{"num_attention_heads": 8, "intermediate_size": 1344, "vocab_size": 16384, "rope_fraction": 1.0, "parallel_block": false, "init_std_up": 0.0331, "init_std_down": 0.0204, "optimizer": "muon_variant", "learning_rate": 0.00833, "decay_fraction": 0.936, "doc_mask": false, "train_tokens": 1246000000, "dataset": "wikipedia_en"}
MLP neurons of a small language model. Each row is named by its layer, matrix (gate and up: input weights) and neuron, and shows model dimensions 32-127. Each number is 128 + 32 x the weight over its row's rms, rounded and kept within 0 to 255. Numbers have three digits each. A neuron's up and down rows have the sign that makes its largest values positive.
After each neuron's rows is what it responds to, as a language model described it from the Wikipedia text at the highest values.

L4.gate959:147151124107116063154093163132128183121174123129135121068136233106078140098141116062136120177135141098129098153130085093106069136107113091125124163131115149068146106101157126119155111159180140129071144162123149119103118184157109078084119100098095044169131103187120101157085080133148103093
L4.up959:203140138134099093121099118077096150090146114163145119114122167072102131097071135176101159112045190152138143149144146071150132139175148106213145119153173125122208114110036109139065092105089141135109079146121125057118064157129124116130134109143125130176149142161161132083113180098092148183
Responds to: Verb-phrase continuation tokens. Verbs, participles and the particles or prepositions bound to them right after a subject or auxiliary in narrative prose, e.g. turned out, went to, flown, been made.

L4.gate463:160109170071178119123088159128151180090123124199052128067118151143113109157149132121151074180105137129099135143080160132093180122130155157141151126123199175151136101134103137116127177110099115101162107138079109115086067162127123138069165124199130088131153159143093147091124181127145119104
L4.up463:115183165104108135103139180113105090103153132138126101117114124120097115080178144124152043121082126174152071114141093112155094106099198079166149152133143228118150162149106080142179154170131122160141145121129159158100167138108078133106106151140110137131129114129180124165153081152170141102
Responds to: Word-initial verb fragments. Short first pieces of split words, mostly verbs after a subject or comma in narrative prose, such as sw(ung), le(aped), sh(oved), un(constitutional).

L5.gate731:166127144125112108121170094115116167152138094130134142139167110085150118187199156108127105149105162129116205103118135153150123091141138114143141130114124178166191062121138011082137078126121152099139183080141132121107114168157196139135131138092158077064121124153121170134138166127199084116
L5.up731:169151161152085109113195161167107108095155130162100131150151157148143117187179100134106141110156133057144166106105111116184106171115136108115133101187151164098149118121181099065112113140142132137118107091159090136063109124141106123139134138120168175087144169103185163107187163116130116109
Responds to: Time spans and scores. Time-unit nouns after a number or quantifier (two years later, a short time later, five days before), plus the second digit of match scores (2–1, 1–0).

L6.gate43:097121115101137140115102137116123111135156089153101115094124112066140093133115148093126117116074147053098136081133139126133165094131157174124081071138108154132162125117162151080147115156178063144140129148105115089125087173122126108160184131139127108123112095134079125148071107096097177106
L6.up43:094070152143112150123115095120186137100213036113182108070137090096141107049068093132123157145086132145102132061196089188118110064071140172138116129222123164142203121112145159094168151165190109108145135112049179121113142131141130139133184110066166096098126128109119087092134063170120174119
Responds to: End of subject noun. Final token of a noun (often abstract, often a word-final piece) closing a phrase before its verb or preposition, e.g. gamb-ling, success, intervention; also last digits of years.

L6.gate1218:116147113085133152089145138146171089112144132095136134123140136119148134095176124130119122084111170106137142160086096141177178085122193101116142133173135121098108083134146124128148159134184162154110101053115101112153092114161131086160099108140109148160105120157126142135144152158116081113
L6.up1218:127162105129092115103100163126145127084092141178122186014109103108135181134171122138146162190149048115151128111093158078165087105123114118128115161077104113181116070125083136159130161193094140090098052114161171195157136167120100111123115119088156121132188064130134142138200129149130066123
Responds to: Mid-word pieces, counts, hyphens. Fragments inside split words (Adj-ut-ant, le-ot-ard, sum-mon-ing), hyphens in compounds or phone codes, and digits or count nouns after numbers (years, days, volumes).

L4.gate501:142149144097157113131135174079155149111116127091071122116151154108123081118142111161078174173172186123172158170166186142166137152150134149112166214161155147130070114105178145147118134102114124162102132137050193180137096154165128107152133142113091103102135075188126088094162198166175110140
L4.up501:114131122111140088104117064140099125085161110103078096134139184108155114150129151158084137081095200142119132165168153130091091145114116102155192107127175062169123098104110107149121102176174108136065139116144152148131088093176168135161097122114192135053148102174052146106132175166133163133
Responds to: Crime and death terms. Word pieces completing crime, punishment and death words in biographical text, such as jail, apprehended, executed, committed suicide, revenge; also scattered other word fragments.

L5.gate561:188141121067104133161107084170126081101125119102101057160057114161169130129139106128144139157088130139116192118161153075095174121130108168139061159089152096154121107131158159130052128105144179097135136171198124111136071153087184138136115201139135151093141219125172150185157095043129125151
L5.up561:173148108080109119158170118150151105097172129101154074090091091119149126127135069133178111147079121088154174147119160071165150124188077179150143087110168073117100136131119094147153149153139113149079185139199088098157127134094130124090149164170141149076119145111129169151137109119157098115
Responds to: Vehicle and military designations. Digits or word pieces completing hyphenated vehicle, aircraft and military designations (F-35, RS-1, B-1, Lamborghini, Tank, Parachute), plus table-cell pipes after country names.

L6.gate800:168124100172149099113140096090137179155123146107097121173114130137078113169134076114089164165123069113128117116160177073126053146133147085120088155091121118101107113176106118137145153109131169167175114188098107087106117173082113096168094072118140162131146146098074137182162124165198156113
L6.up800:087087109117117109085063122130111120127085162148164125125098158069156074105119131153173146149115114163076112079159158110126120165161152114192171112104129090083142180091178139120173177176115145166134194106142142139069133118067091099136072112089120138122131086130119121141118152167127117135
Responds to: Predicate verb after subject. Main verb or copula right after a sentence's subject that opens its predicate, often classifying it: is considered, was, are called, treated as.

L5.gate672:130101213148122061148168138148083149138173149141124095115099128189143187071175142157154147093091105132175136175110167110121149151155128117207104091091113146091115054187122086108108138122150137158147162120133091130069146151104154125130152106149181087133117103110116110137087094165109140131
L5.up672:128150153158115106064122162139086130123098135101148121118113165143152107138174115118069161081080139143061103120186121107074144118151163167163163072102153143121099074129142128123056191128133129118143200105157088129148155176146148082123181144141087087173055063146098124115151122201163182155
Responds to: Just before a personal name. The last token of a role or title phrase, or a separator, just before a person's name, e.g. Mayor of Bogotá, / keyboardist / 1983: / table | before a name.

L5.gate21:087130143132166155062128096138110103138155117173151089092124101115098094143147138129090204118139122030141157100074142159127127155101147073147103145043173118078143104154148142119136100104104144195162123080131116181149126145105189104175158081168061139111157147119154131222102129157118072042
L5.up21:121137145124143144106189101117090107136099115118125073232164110144135117129175114137125112128163127138189080099143195087101136092098108171132119080174108116092161134097151134078119103186156138097121136130124152144097095111065120160144104187083130116178151120118129081162091061115086131207
Responds to: Year third digit. The third digit of four-digit years after 19 or 20, in birth dates, tables and histories, e.g. 20[0]0, 19[8]7, 20[1]5.

L4.gate882:130168182122168121169162134110159082165115125177142156125119066088105130165109194109081142099124149146132163183124101154118116103055131183133132120089137162115196109158121177124167077144121140137099195131151148158040149094165134160111129179119112153138129122111122089151153087142069137145
L4.up882:100111168131115160135167109088129139055138096105065146183160134125020156155091163088111156093178132140089106163071155106092137141110126162132076134114083125141098102123135111118139104122099069124163144135148147131142085129075156153083109174134092089112125098075096134073169106108192112197
Responds to: Abstract noun heads. Abstract nouns and their suffix pieces completing a noun phrase, such as responsibility, viciousness, relationship, ratio, status; also zeros in thousands figures.

L5.gate1052:124151139133188087088083159115145177104150126098160108148139110103116086128076089135114184133109105100081118140146154189136113178135122107118099151128117146106172127142131166161077211141128061172148150157108124107096123159168113146108105064111169108116136083164117146087182061141068118096
L5.up1052:095147168141151088106110160128113194145090140129171099114119092113161100156074149132164166161187142044102138141146074164158130114146144119073140102133100136115146121132118125107146087129117143120063134170083155097133155176094121104149124122109169156118099125134107077103063104103144106096
Responds to: Copula after subject phrase. Fires on the main verb or copula right after a long subject noun phrase, mostly is, be, was, are, and sometimes on an adverb like not, also, most.

L4.gate1109:114162104107168128155115200083134154138162118123143109128153103133179115168118152132122118066100140122142163113110077140149000057076183084136154156132126155102148174137104152127091107081132118115125112165130142149142052116136160131109121161106176089154126145125058188119142115146149175145
L4.up1109:075153140167143154103065056162149169144198141116141138139103137125166132191101144139108136111134127096128156085163144139100074093098089114188099186128144136187079159116106129089114141195145152085135115182153129106095170166112158127149149211134099103154151141117147116125105102171111123145
Responds to: Location participles and mid-word pieces. Participles placing a subject somewhere, usually after "is", as in found, located, distributed, operated; weaker on mid-word pieces and " (" after place names.

L6.gate234:190119091110172069107116152116119096088145147186060141096099091148152147150111140109178112130188133164089114050208148102149176164122153169108176080127145100079144152075058140127174093080083111182092140137101139151150123133127140162086158105172106131173126095140145068121096135148163094117
L6.up234:187107139127102116102112112134125174097116131190153153123077192135189146158124121127174157177089142111118129117152116134073110088132137128131096089148113150104135197095121138133130121143174134091066109198103198120150121125143111084146181109133170103179153115158207123118155101125110151085
Responds to: Slot before a participle. Auxiliaries, adverbs or subject nouns directly followed by a past participle or verb, e.g. was (fired), been (discussed), recently, head (slumped).

L4.gate236:143061124133158174149091093160137182134108125138152095158130137123108191129172134159111185117157075110114193121170120087137173022146153121095160072082090144124143087085091088136127125113173177089115120085133184173111126131121111081157141145109139101132071172126126168129169187164138140178
L4.up236:127129166146118119164122179097073069095098143132119093095085152102145132151134150180115118185129200146159147153127125156168154108164129096136169142067145150140130135069147160122118157100157163146103095082150131080098159110138081089132120132146151118076105155133141095102162094151130132097
Responds to: Noun-phrase openers before counts. The space or determiner (a, the, no, three) opening a quantity or feature noun phrase, often before digits, e.g. "has 428", "There were no"; also mid-word pieces like cyl-inder, Fre-ight.

L4.gate1020:158108137117127138131102135104123153156181119128097104149142116168180131169162120101081119141138158081140061140143129149126123102069086179098139128157076148147168127076105164075146150103174100077117131094182065080165123161096117105192131117143177134106143110090107116159159135146109119181
L4.up1020:110120180106155135135153122151132079164129149244129156093137091102136133075102164167169059124119088197172122135087104158164146103085098203148124136138124156148138116167180150120085051135157064180133144114184099138151127159098098131133087060084131143136102073074090102138154040140121129101
Responds to: Year digits inside numbers. Second or third digit of a four-digit year split into single-digit tokens, e.g. the 0 in 2014 or the 2 in 2020, 1930s.

L5.gate1076:137146176150180135119109159139099079182120115107059172122175145111116125131153098130050161167163178068112112145159109182075129108132148147130108146109089145122136129111129063155108081164164152147186135092089160089117089126128153149176111132120112180110180081097143103151124091166070159020
L5.up1076:093090112106210157061132144136085151134114144106131156079140183143183166098099010167167130089147095094118144114085109109146146155096147138098106103119135126114093117130113118154117157173135068134156106116074184128203115078122132126117128145188135158111161110191132154141144133139186110178
Responds to: Copula after subjects. Forms of "to be" (is, was, are, 're, 's) and similar linking verbs like calls, right after a sentence subject before its description, as in Valga is, this was, it's.

L4.gate931:149163160153106133142129106174089140108052111108108130133145122146141127167144145117144121109125169112158142136118110144173110177119080168127132104140121095064127141183065140148108144133121136110154064134082085120145145115142151117120125168097170105019161117087118171151177166101060112101
L4.up931:168178046149102155167117146129107099168121160150231155136130075116090085114147195116126099082125203095105123091118160110163076123155149151119102092075087102132067136141124149083064148154167131118077121146158176153109124132025157112153163143132142065095113094130078140128182151138086114089
Responds to: Clause/phrase continuation links. Connective tokens that extend a phrase after a just-completed name or noun, mostly "and", also "by", "whom", and an opening "(" after a biography's subject name.

L6.gate463:146121114133100149122201115110101160098129170114129128133142130120134105159115172135103124110165189138102155087141173043104137117097077148130125095132140132059166131118140132169185128122133108117095126125128125132113146094177106144105140118138156134160172073109165122142107143096121174146
L6.up463:125103151093189140092109142140166077199086093118079151169107173111127112084136108123119070123103168158175128144090116133119122127100113122109171098106114170127051132129123132163129125114159124090141099171118132130105103159115109145146139130131122152157114121091119172165105103093182076177
Responds to: Year digits, table-row pipes. Inner digits of split four-digit years (20-2-0, 1-9-56, 19-8-7) plus pipes opening new rows in results or stats tables.

L4.gate234:127117153103169182151223105096143168096124155119115187147108134088115171166064107134150085168110133096106173129104088131133163156157109118096108143166170062120104116140079126088140070106111102106081114140126104158101173109169106125083145128126155094109144146168150113136115138133143166157
L4.up234:119174140123183097093054187149139110149142111187095091098139116102207174088128143095165125076209125149111139145175127115121143147142147168154109130155115127154151110134136136149117161065123139128120144143127145213132157140111111122113111159181110166145181113168127120160132139142133171132
Responds to: Adverbs after copulas. Adverbs or their -ly/-ely suffix pieces right after is/was/are or a stem, modifying a following participle or adjective, e.g. internally, strictly, closely, strongly.

L6.gate888:136153193166147087090161134151123083149170182123110125127119160142136159157241119146080091088106124134109098118125161183104183131101170144165139062048098126151129134193103150082141138094101131152119150069146112106126140105124119147122145143119206097176082079033097119106136062170078106075
L6.up888:134122138125135110117136099146068162159105162074125085121081120099088122112103144107163157139108174110121176126131095115138079080220140180174106152148144178139109065098111135162097122143142129123155206044172137117064096103131113101139119132147108111112087159135129086141191067131130129096
Responds to: Before a person's name. Separators and function words right before a personal name: table pipes, list dashes, commas in name lists, "by", "for", colons.

L6.gate1093:133115101136100144160164174219127160109092130145104101122128141136159114154155126167085122145088078132116176150129142136116123142127114145104137135168131067175192173114131096121112139116141245102142107121090119168158089140156175110148091146134155157186140164125229102163066151103087117118
L6.up1093:134129109168119129126111096160142128099166164119094087117093158127110161149123048077140097110156098105171112116125160155110128113137118178123067185073146125135142142135136116103080121117130148117109171126089081116176165146096124149152077117120164112128190083167156138084141151095162108118
Responds to: Mid-unit continuation tokens. Second pieces of fixed phrases (as of, known as, more or less), inner digits of numbers in tables and dates, and mid-word fragments of names.

L5.gate1265:150090159130144113174087139095093139129180106118132120109143170144118175193108103183124125078157093140125117106054106129138150117080120077096063141139204136074115137131151110142128101205126156153153121130147074102077113095148127112189131164103090151130144185126156124097179094184083164128
L5.up1265:178089102142182138126143136127089130180104189144124067099139192158059132128105144227078100132138121116110116131126143153130152114142094107090123163180129121109066100113090210178102181131136172128079129108146178119110156122161074115134097065108143065075079138125101166161180124111102117158
Responds to: Temporal phrase prepositions. Prepositions opening a time or reference frame, mostly "of" in "as of 2020", plus sentence-initial Since, From, By, In, At.

L6.gate97:124065135121131107127134111148112184122118109123101077114111090130152123152140133139185141119116119107100155145148125075115084103150061145176121122136146091211103124135100111213100115084123141103134162123110161093120155140126192122139096125085179118091146188130106116153139128123078092178
L6.up97:179134147083087145182133147142156115081137145170144144149136099077113140132150117164164090098154126124127124161077148154094093065091133050089052080085149109136138138161117138147090097148119122183160148051148150082145122160113148072119098152157143137184093102141109158161164161100152162094
Responds to: Word-start fragments, technical text. First pieces of split words, such as cor in correlations or corrosion, Ge, Hy, Haw, plus articles like a in rocket-launch and engineering prose.

L6.gate1300:152185090144074097126152087124150123064110186167104122197134123110122119111133113131143083122081071138121135109109174181099127148167082120100162172140104163099169176165131181136093097170143133100144182107122108192083128139103092125141109139114146152127124115138108100155180148135179089174
L6.up1300:192118074133160119104169100130147177057115128145145181164127096110092115107105125133199155105161104150146151128125100141156143085159225160142127119177090088115169159066122179073123096130063117217145125111160129185106144130106119117166100115084119155097135126136125114162083126122070129163
Responds to: Word-initial fragments. The first piece of a word split into several tokens, often a short consonant cluster or prefix, such as t, sc, g, re, pre, inter (t-ampering, sc-arce, pre-tends).

L5.gate250:124157107063145133050055110104060136133151071160132122120094130121173145120126170113124152066105105111143171162145116124141102161177048102107150108087126128185173115161084157108097170138101124152134185122083102107152100150151139179174136116077172118154143145136096183112145114120115151156
L5.up250:169105119125158135104136099114072118167121127132132132096130092154173148135120123121092105191151112140132134099185146131130125193145177077091167130179210151156097162095097147131136088104152138131081128151170215117139148124211179167129086107145132080118151073187151129122078083132100116111
Responds to: Verb-start after subject. The re- prefix opening a passive or finite verb, mainly after was (reissued, re-elected, rehired), plus was/were/is right after a subject noun and word-initial fragments like g- (gifts, graft).

L5.gate848:145107148103120122106170097066119095148116077118133100151105115113148114151111143116137086091174145142142196164118146138135190079054132156119130130081145092168135106161149135149139105090126077178126143135114169127123119122074198083125115153148133104142165084132095140142168116155091089137
L5.up848:108137138114093117066101129119154075069128064143101172170100092108170086121110170133104094133166193186123123119094139167106085104111103086116106164120126106179159144142120110098215093111097141128081134146171105173136145171149170037100149167134140102152117126149063124126128117139168133158
Responds to: Subject abstract nouns. Abstract or general nouns, often word-final pieces, heading a clause's subject after the, 's or his, e.g. reaction, demand, success.